config.toml
num_hidden_layers = 9
hidden_size = 224
num_attention_heads = 14
num_key_value_heads = 1
head_dim = 32
intermediate_size = 448
vocab_size = 2023
hidden_act = "geglu"
norm = "layernorm"
norm_place = "pre"
norm_eps = 1e-05
positions = "learned"
qk_norm = false
attn_scale = 0.177
bias = "all"
tie_word_embeddings = true
parallel_block = false
init = "normal"
init_std_qkv = 0.0274
init_std_o = 0.00456
init_std_up = 0.0274
init_std_down = 0.00456
optimizer = "laprop"
learning_rate = 0.0012
lr_mult_qkv = 0.5
beta1 = 0.95
beta2 = 0.95
lr_head = 0.00766
max_grad_norm = 0.5
warmup_steps = 289
schedule = "wsd"
decay_fraction = 0.692
decay_shape = "exp"
final_lr_fraction = 0.1
batch_tokens = 16384
max_seq_len = 2048
doc_mask = true
train_tokens = 134600000
max_steps = 8216
dataset = "wikipedia_en"
MLP neurons of a small language model. Each row is named by its layer, matrix (gate and up: input weights) and neuron, and shows model dimensions 48-111. Each number is 128 + 32 x the weight over its row's rms, rounded and kept within 0 to 255. A neuron's up and down rows have the sign that makes its largest values positive.
After each neuron's rows, "fires on" lists the tokens most often at its 100 highest values on Wikipedia text that the model never trained on.

L3.gate257 [151 126 109 108  85 171 153  93 156 149 191  97 215 104 121 181 158 133 106 145 123  99 123 123 101 109  86 152 184 108  80 180 141  79 135 120 106 117 129 126 107 106 136 136  99 158  76 115  69 127 175 123 157 117  86 200 126 117 122 151 124 110  93 107]
L3.up257 [165 172 110 186 151 178  86  81 114 149 108 207  91 156  98 133  96 142 114 105 101 125 129 117 134 154 108 115 156 126 177  77 165 133  91 120 180 104  95 136  72 133  57 129 145 140 146 112 115 157 188 103 149 119  99 201  80 102 128 188 163 121 105 159]
fires on: " sh", " sc", " fl", " Fl", "fl", " rece"

L3.gate212 [ 97 175 102 139 117 118 149 128 118 162 114 120 191 104 112  97 121 123 169  67 157 120 172 156  65 170 125 149 180  96  86 143 155  86 130  71 119 123 179  81 132 133 131 154 106 145 114 181  94  39 106  96 170 107 113 140  90 188 134 118 110 153 136 159]
L3.up212 [155 103 134 156 132 155 114 125  65 129 107 127  79 105 153 149 135 163 118 128 114 155  86 119 136 127 143 175  88 126  77 121 141 120 196 132 148 152 110 144 137 170  95 157 176 108 172 114  95  50  26 135 128 155 115 171 104 219 153 142 116 188  93 105]
fires on: "stit", "rib", " Comm", "ment", " Br", "uc"

L3.gate126 [147 128 119 152 117 143 194  92 139 101 121  67 173  89 106 171 143 213 128  78  99 129 172  86 143  92 117 159 169  54 140  71 134  92 150  89  68 120 121 166  74 154 121 110 117 117 147  89 134 138 129 130  94 113 105 202  99 113 113 116 138 112 121 137]
L3.up126 [170 154 121 201 109  69 140 147 170  97 137  84 123 167 124 111 159 149 131 125  49 175 137 123 133 166 159 156 159 144 144 121  80 154 151 118 136 138  64 150  72  91  69  95 114 156 121 139 145  99 109 132  96 120 153 184 138 137 139  74 103 107 137 142]
fires on: " ind", " music", " disc", "fl", " fl", "isc"

L2.gate126 [166 169 120 190 135 179 121  99 168 112 177 122 191 108 146 155 167 161 153  64 142 122 159 166 133 114  98 192 137 159 142 162 104 121 156 126  78  99 113 140 109 169 158  94  99 140 153 133 107 129 150 140 132 130 143 136  89 111 162  57  77 124 127 111]
L2.up126 [100 168 113 151 154  59  82 151 186 124 135 157  97  96 105 129 112  96  90 167  90 100  25 138 141 108 161 118 173 114 169 108 134 141 124  91 154 133 198 108 131 101 139 114 126 133 134 187 153  99 143 152 162 118 137 138  97 118 120 168 147 108  89 169]
fires on: "ilm", "fl", " Fl", " fl", "ian", "ecut"

L3.gate94 [137 122 140 176  80 111  93  91 145 131  99 102 185  80 160 163 152 179 102 200 106 171 110 155 153 131 156 148 145 152 150 115  71 152 148 128 108  91 158 142 144  67 195 146 144 159 103 194 136  82 142 131 106  81 104 106  84 132 169 160 119 138 156  83]
L3.up94 [108 128 127 169 136 120 129 120  93  82  66 102 140 104 155 116 111 133 127 189 134 182  85 152 119 143 133 167 170 153 121  81  94 173 132 128 151  90 155 127 103 123 150 100 151 180  98 180 115 109 143 168 136  96 118 105 128 183 224 138 107 122 135 133]
fires on: "re", "we", " he", " He"

L3.gate117 [138 185  75 166 111 156 177  94 122 105 115 161 131 114 128  87 106 178 154 119 152 171 101 134 135 134 155 158 132 153  98  94  85  93 113 115 198 116 166 114 138 163  50 103 143 148 140 202 142 103 158 118  95 156 147 192  88  61 102 124 162 124 135 103]
L3.up117 [122 154 127 220  67 167 167 125 113 147 145 138 152 152 150 143 203 149 116 160 129 137 178 174  59  88 131 121 135 164 160  92 114 121  74 147 149 148  95  91 122 120 114 125 134 155 118 156 194 104 125 126  79 122 119 190 135  85  49  94 120  90 168 117]
fires on: " fl", "fl", " man", " comp"

L3.gate67 [143 192 156 130 117 100  91 177 100 111 173 178 155 153 161 153 137 104 103 173  85 149 156 184 105 155 121 139  50 137 127 145 127 166  93 125 127 164 110 124 146 123 147 134 162 178 153 136 177  71 216 147 149  89 163 105 104 196 142  88 145 157 132 135]
L3.up67 [202 109 140 150 147  84 150 154 117 129 116 160 149 178 125 172 179 114 108 187 116 131  91  96 159  71  73  83  78 144 134 115 171 152 155 109 160 129 129 122 162 120 163 132 106 104 153 156 136 119 149  95 102  97 155  70 157 147 144 149 143 149  95 150]
fires on: "outh", " near", "ected", "osition", "oint", "ceed"

L3.gate85 [178 123 100 167  80  93 129 154 119 137 127 164 167  45 115 150 111 178 115 161 107 105 123 112 156 143 146 105 169 128 132 106 126 150  92 140 103  96  89 120 108 126 145 128 119  97 151 145 118 135  95 135 179 120  62 151 125 153 115 135 135  83 124 187]
L3.up85 [159  77 127 160  96  98 132 137 121  84  98  67 134 154 102 156 136 111 159 133 161 104 145 164  94 108 152 107 185 125 127 146 139 144 172 144 147  56 115 146 155 115 118 123 114 162 110 114 121 121 203  93  76 141 153 119 140 131 136 150 174 142  97  96]
fires on: "re", " pro", " Pro"

L2.gate42 [142 176 155  83 153 108 137 150 115 107 137 102 127 151 132  22 124 106 110  88 133 164 135 153 127 127 132 166 108 102 131 138 158 149 110  56 150 122 148 120 136 179 130 155 107 116  92  99 124 124 116 137 111  89 135 164  67 139 142 178 138 116 120 101]
L2.up42 [132  97 103  68 112 103 168 124 128 143 161 159 105 186 124 106 193 133 170 123 184 164  51 121 122  95  96 141  89 120  97 104 159 124 103  57 137 110 130 110 137 109 122 126 104 124 157 168 160 118  85  29 101 135 135 134 151 108 159  89 168 128 152  81]
fires on: " imp", " Rep", " app", "app", " comp", " App"

L3.gate440 [156 147 120 153 112 180  73 151 130 118 187  73 141 149 128 152 155 116 148 208  96 119  78 152 115  88  91 197 125 125  60 130 139  77 186  30 116 175 162  85 133  77 100 106 146 165  96 152 161 111 118  55 178  97 131 153 132  89  83 133 154 150 162 125]
L3.up440 [ 98 114 105 117 137 115 152 169 127 151 138 179  96 154 154  80  95  88 128 204 104 117 163 124 130 151 128 130 189  97 111 131  96  86 125 156 105 124 122 119 194 120 135 177 137 159 132  93 146 147 164 124 121 100  89 139 176 159  85 119 136  63 151 115]
fires on: " |", " against", " William", " King"